MLP neurons of a small language model. Each row is named by its layer, matrix (up: input weights) and neuron, and shows model dimensions 48-175. Each number is 500 + 50 x the weight over its row's rms, rounded and kept within 0 to 999. Numbers have three digits each.
After each neuron's rows, "fires on" lists the tokens most often at its 100 highest values on Wikipedia text that the model never trained on. A number after a token or word is its count.

L6.up229:463401534519567507401581525479476536517480496490492489477546472523430518435514577528490502545655508456511433432567476455558480524409505550384478477464518447433432575527487490524532467467491498524531518494565433516449514539480581542598541388518454530548545536508465482477547517553529474531456452522467447508479572522501498490597519491613548551465538544509540612523498502505465528495468
fires on: "," 87, "-" 7, " 19" 4

L2.up233:588494549507399394557501502545531486443558453438503379441495492514518523505557560570586558463556477485491481490461484450457475521487468506451434503505475533557493574493531491482506473439520466567544525488523499464468530499518475443665490507527519466552450574548584606531594577447500520632497500493524482534441582509524480591513494356570496518536385517532524498475484387544471518387492
fires on: " so" 38, "\n" 15, "f" 12, "l" 12, "o" 10

L2.up664:499514491442515550461541492462494436481452502428520448497573434493424528414634486485524548410408495401500446503478416445600476443413541527455504532446549522465584510596546582537431450459539484506529451448544481527498557443600544488534413552467488542639468534473524501509567467585508451563476465475496493544503457481545523542582499570511553514481400524445492540465471544577526516474452
fires on: "s" 20, "ch" 16, "ph" 14, "us" 9, "ham" 8, "lo" 6

L8.up931:549464507593523492556482491476463502481519474467553337461524416589433449519477562521593480387602462500491463435509498527475518526470535485462441480439531488453524425515593501521363615534425474478381437540513469563535475541558437521575542397595571567575491510545491512510472424499484501509500482440496467395458527451566502581566514423505500339460549540512520448556473454525419524438535
fires on: "," 16, " \"" 10, "all" 9, " which" 9, " dis" 7, " (" 5

L2.up308:536530489468432523496551453519514464453529527445471440440509513427491499393549487523543443504464503517502470582438402424431415467572534520492425413395448585530578542529446540553475515428565524563543470452533494462523528513509501459597385532470461459654490494514434530588590473493489438508559586459509472525472476505492461471610459525488504544498528543548518504501463481522408533496495
fires on: "ta" 17, " so" 14, "b" 10, "lo" 10, "g" 8, "la" 6

L2.up62:558449473497482549512503517492443528538494514530469448435501557493549556458563512550479570527583395396515570346504443549417524485520524649487523580473474517523467504410548525520440553522507481463458466492527553508461438617448474512513505491447519435449615471533525554481511443433449612522615491476484387495536473491516493582427416441494512514473490546568424489492525440453511508438513
fires on: " be" 34, " a" 25, " " 9, " been" 7, " more" 4, ":" 4

L3.up401:535430493431475490508538497590420577466533462480558444511491493412532459554482582518551459535447499491501544473493487575434515613536522516440495539491568459455582467432572519536440582516457541459575447449589439499426591508501527467461550539478476406556489428475552541502515546567479439478450549470483526546468517464384560515509506533556540506567552476540438538483498470584582397582555
fires on: "e" 26, "et" 25, "'" 16, "\n" 11, "ite" 7, "ic" 5

L5.up514:457431569448616561527519543567500413484479490529517503436511511373464526503611441520489573428504451436550519443533343449534476532475460509436517443506546535568467553561425571492458470472537507491533482425517450505413504462540531635489397446541488467498496454448507506438559470458559445446454484545483475466491490507512531539532518542560590526475437524487503520519489524512592546477509
fires on: "-" 26, " a" 12, " their" 12, "lo" 9, "s" 9, " the" 8

L10.up387:516480499608554509513581421490441562580543482519511525486538497536477509559465492645569494503586540517501547484469478511392509536564447469435477548464526531433469482476543508538412592509438420569509397540542451480502542531563468544467533439496465552539532633380607556535489474529445538519544382513484487510453465512504407474567473436549583448495453541545503468501544493534464576471540
fires on: " pre" 24, " \"" 14, " (" 11, " un" 9, "=" 8, "===" 7

L2.up463:464470631437561479490441484522546546562531497528389483506532596379472474514473511447476527483540456446501537556478495608527438564510525514531477487512520456573477477471531481570427553504413578486472473477544539548514530494546616537507473487532480494500577466513451444463504526537472444442519507420455439450535512462531539419436371553485443490502523530465539483512482521489434423584393
fires on: "a" 33, "e" 11, "sh" 8, "ad" 8, "ix" 6, "z" 6

L2.up476:461437459526534572504526439493519542599491554406612403497496536460556445456552472527583559463515402471510504498462514491469441510535401500413510560450523516452570595586474516470459460451567459532453448483525348473430510481462496510545553379489422441580513530507519426436505558521501505511517416420456453483499430540525495501575499531579563500532451485512472499524478478531530490464522
fires on: "s" 42, "-" 11, "–1" 9, " |" 7, " –" 7, "ed" 6

L2.up45:536536453454485480489496433442540499630490443478463469503533501441445533532516589564513457508581537511504529510427562547491503501497529438481545499511501486420625519507509539415445550503476514469499527507516584473543519473519475418563428534534548501455511513435519515489414453507471537511506550458485402546487446506415502576503409479451453508596594482517496495493392356505469482508525
fires on: "n" 21, "st" 13, "now" 10, "th" 8, "y" 7, "d" 7

L5.up82:489425462511575455473509449533420491534532422413589500458602486537569500540511497572598507426491519577500452506530492454509440553465536531502483512536525430490481534471616498570429498569480547419532488493532433438541536464523478504582491467520490484561511577476606513480482520494464459556512389558492534512432591456522472501583510457558477465485484520501390516598494347507409543427518
fires on: " (" 22, "\n" 22, " re" 11, " Al" 8, "al" 7, " \"" 7

L2.up419:482519529462546453578540457542449460529493606459532506509445454410503484475518492529547527512492497498501426555601461481396529525496479574410451517504452511460529578514585518572515540575468503487546411465536502462552577489493528485513523473488470468546483572448577509553531453480481466468545533472460534524416481469371505542521469569478498507603441509528469498471511406531509488516474
fires on: "co" 16, " (" 15, "ic" 9, "or" 8, "o" 8, "ite" 8

L8.up736:603365428533507498458514538536598414574551438458530511537528498538465403520572578538546479484446468528570453452505424458510530520464452541459540463493520510449467598531573583543512504510536508450435573476561564366577476480474500461514520579486540471464458489514582555452476521445480517527581466463447448489530473447487481589570436497513530496446489515584428481541434438407526486506486
fires on: "in" 15, "ci" 14, "ri" 13, " Ri" 11, "ol" 10, "wi" 10

L5.up902:534396462494457489504547423514393505542564412369527449433490561482494533550496550572621521486518472435487491564537519461475512566477510541465476498458403485435486604537494453543411452532423514503570582536515464503515549455550523446526565489600462472563554580488494584548475534471458527534529387534492498533429598492423430560487542515519525522455504491478471523473402347454415554496483
fires on: "\n" 52, " (" 16, " and" 6, "o" 4, "," 4, "er" 4

L5.up177:485524477494483531496532523449518526545573406398515441461508540324545551539521458499538583530611455508575612393523494554431454545541477466555529516476453513458521574444449552475449543472535501462401455500504478569444464480483671551479461436464530405479539517521542488430444535487448517513517416492505461517510578522464497551437400476470469497490494521584390447489502546512546538486431
fires on: " " 47, "G" 8, " a" 6, "-" 6, "li" 6, "S" 6

L10.up235:551470388623561484499487567545473518552448447491526478435562535596438478484541551580542451502542463462588474545541450505469478582453492547420491445575549604441448523532534524520448540454498550462608496432516482519591510523421595501486534511542450462509477485577464521487421481507484556406517490536508504511445471472412546454568511509494593481576545528499518610398466525500500386558441
fires on: ":" 40, "." 16, " +" 14, "," 12, " −" 7

L2.up20:554462533522521536553506482474388532499528453430504453495534620401584465507439475512448512463499504451519565535534446455528484550575502494483441515490462449502543533547499550448445479550434584631500432410511528479462535493538444463572506498491517497497536554533613587490500542523505541469475519401438492562496580528511527489513469513525565501532505502440510474469410466570428428395511
fires on: " B" 50, " by" 11, "o" 10, ":" 10, "e" 5, " \"" 5

L3.up243:533458487446491511514567483505570526544458377500511538430547570486552497390518561538578518491498454476494509466465479536512507585465501548435498517436536538421511476511503484439501485404508450508508487503581502472483519519474526544482492431475397535496439551400508481478548478558475435628479557421398475398488565519437658553527478519532485413510461504494503430481480521512471561533383
fires on: "s" 46, "an" 10, "i" 7, "et" 7, "ic" 5, "th" 5

L2.up518:553450508573570508490540509568446525447518526424570499466582431425525521422595493517444430395512487449588508596548471470534512572411530583497476415459449530475567543521507508471443418472534541457539541445557480583579539541620502510605496553433547510530463511458449625550506523511473451521492485487491476527563536531495561485526441459541628557500399496465522496481445496518454425466526
fires on: "s" 76, "us" 10, "an" 10

L3.up73:485463449548584450497559531625529447507476437409544513416518495396399592477574521570516478445576481449505494556523469485477536507452494525481391520409423551456553549513498514457458595433472494464639486489542427497556482463514569510473531421504442404545468624560575563601547594470443425570548393478472447439521546542502537453542444428569574510533434503471496507477489414514521398383456
fires on: "er" 23, "o" 19, "la" 12, "us" 11, ":" 7

L3.up804:507506505489455523469523546384441446586451470501525473511462504500405623567518521581537484499558442406469536551465435587551536452402529468482560529540572521397518523439556560532372537379531411568481533533560476533498432496560545545533466483508490460466564401466469482492404493492493449530568504446481338504493490566478479510512456526508549419524592518472515525483499432471500576467502
fires on: "th" 16, "a" 15, "an" 9, "ak" 6, "am" 6, "y" 6

L10.up744:500487522527480553499559454571520566441492511416517438504544540517539510473465470449426512495464509533526547474489482390517492539436490535477499500456463601393511482480516430467542546451486505510480506474530495461605467544485595518517372560432513481621452494471465598583494451501531459558485524405516429352550522545509578492472472528566512435551403466487443510536475523561453570484511
fires on: "s" 33, "i" 6, "ha" 5, "am" 5, " B" 5, "o" 4

L10.up429:547453563446537518448453499481530464514485536472525478542469530472559472506563623484531461459524439481517504405537535585490438461443414468548466436432525553535492541557525562435439523565555545532439501519540579418465492444495515575382529541470528320523424410442523478612466503514430544482468472509464510523470485522446572487525586569575521507489480509480503490535527513548593413585501
fires on: "n" 23, "lan" 6, "ran" 6, " Be" 6, "an" 6, "it" 6

L2.up753:616379513516546588480509488438466491514511539485579403493546507454498433524625486562467463479444511522555549479460520449485434505446480473458482513394500501482511572579481515446466487569544481550554503506511580477489571621501419487482473551612439518514432538493587614527610456543488611503443510457547440551531515540520516580578499463484516525532405575435441564485416443547490547446509
fires on: " of" 30, " B" 26, "ed" 9, "B" 5, "t" 5, "o" 4

L5.up829:477490490459481549461470514529426515526472376419458556528480456420421512474494497536502556498544535490522563496504493521452488514479490441473504484496508502512482477584603444509550472522500445484617534504553496500469473418532613482512568579520550396509520454499562571545581588530529578423588475482339530538479536532457515427536551535557527502532439512497529454549542448448440416395430
fires on: " |" 31, " Republic" 13, ":" 8, "ce" 7, "vi" 4, "on" 4

L3.up71:546481428503530533490477483452471555496501459493470494429509502521518483443616567511466583529566559492514522487519506504452478509536476514501488530468482468628561445452596612565504660524436447499517476471502465516615527659510533534480561436514487514503524611521448556613479497527435630526564437450443481533554487527457483453488485479432633490484534538557459514532524516458482511463465
fires on: " as" 22, " were" 19, "\n" 13, " " 11, " was" 9, " be" 7

L2.up71:515422432484527521467398514537451525556640491492420469436556479487512482528518462414490600471478456479431557567528487649432495572530524529530420485494545498577449446480506526526481589468440550557552485464510521540449522607571504520433478493514434467452548490587533583556466522455387551487495496489455344465533547474545580493552440489513464480511559564530573497459483475462447429504454
fires on: "o" 36, "a" 14, "if" 8, "e" 7, "ro" 6

L2.up451:539456544580492482467504523543592516549563484473533474426476475514502477502613444621578503527462400491503513514479494438538534552546464499474489461428440585464528617513483493497377420554452465497495498504471480464522478533437552541593495494484415476549478638533474543373553460398430483583512470450494405434459587588495456474522540542520542507483380506548514491533500493419538578416486
fires on: "s" 33, "-" 23, " of" 8, " Women" 7, " her" 6, "man" 5

L10.up5:478430440561581519504528510535487486525531451492540489455500494572481461472500596564538476467584513487586427480501458504519482508418493610477453485458588509434463541547559545470433529513466521488537573451544496472590545617535492493579482596493445497479476461464539527532519482534505489518485495555422490504457494513525464500599474533584519541500569555487528595542517446542493489519433
fires on: "." 61, "," 29, " (" 10

L2.up967:578480465446502562483596505461577532489500464450480452502488479429443447507610536549513538506606454504497440528462468573505462494389503438412480541532496532478588563518499652644451576520533488554508485488571525534557493495566533523484457506486474571472530490548523499564433446498479533546568455475564419439446527491472447512450504519521556502512545520471494492559486407458503527446528
fires on: "o" 33, "er" 27, "am" 12, "a" 5, "ir" 5, "in" 4

L3.up212:538508544524491422464395529435451546616546481464467566431575504493470479539485427517516512439522519420556496374532493539438472592522488505503526409506559505422508480493575457469492467472480500523496497477461553518503516524490462529500479444541486468606594470477460551491591489450425464544591517528461478452564499552551493429530457489573527421439524494488581483516537513579469430436437
fires on: "s" 25, "st" 17, "ent" 13, "ing" 8, " only" 7, "ified" 6

L8.up252:499470459567528573482441493609530489483461466466565483443510545585427428456524572544504504501531509395518457526558432543453587542368443578458494461535452596534507507480515490517465519524500440434570524511502451546495489540505471484498538575537461449512472531528535457490520528602494491478486484475485499490419587463509506480532505515481527456488522533484500652554451527551533467493473
fires on: "." 49, "," 20, "°" 14, "′" 10

L2.up367:568391445518450422493506500484541559540470511444527589462465553548498453413529486587552514453586461463457510471559430424492541520362413466435514451485452588498477526516551523410521498495605470500612450535531473483425449441435469529470528509469504531468619405450531448441539540512516479563564511464530574480423509493488509461484523440576463490471452585537354532544488512521439508489447
fires on: "ed" 21, "s" 16, "d" 16, ":" 15, "c" 4, "red" 4

L5.up619:566528473430466501535437420570571421591561519492487468488462600570469480443512578541486577423483435453552421418509339551474490507468449575478547518482407540560552563577531557506490511515451464466472480492548516435513496533574475447498552511519483534567555434445526496414553593418485465549586498473407503550510490537575543452466508536536508538488522474549435493495509441454520440555439
fires on: " |" 30, "," 23, "ol" 9, "le" 7, "ri" 6, "li" 5

L2.up790:522509464348517505475493499505552471506445477481540474542444424489438570546520608468514493541578507543502518473480463524507499463463506382483464511521492549578469438476553606543476497543545492445560501512576560476464483502496526419484500553528476486569528460381490508532447606629504591509440467431403466513471466561473617530494525475503480498509567605556524556459420484588526449493537
fires on: "an" 16, "t" 15, "it" 14, "A" 8, "–19" 7

L2.up298:609482531544505558497384567484492533588491550545484456352522584458558584482505463538519406427551475510558469462587457430527475598459467540485480455490492561483502507531564518452498496542472493511541548499535569533499479491507545558490537456455531460497534464502551489460575443464368492499617537473526498413467587510477491444409429509578454514463380498487429442540596517424440450548463
fires on: "ing" 26, "ge" 24, ":" 21, "s" 10, "ning" 6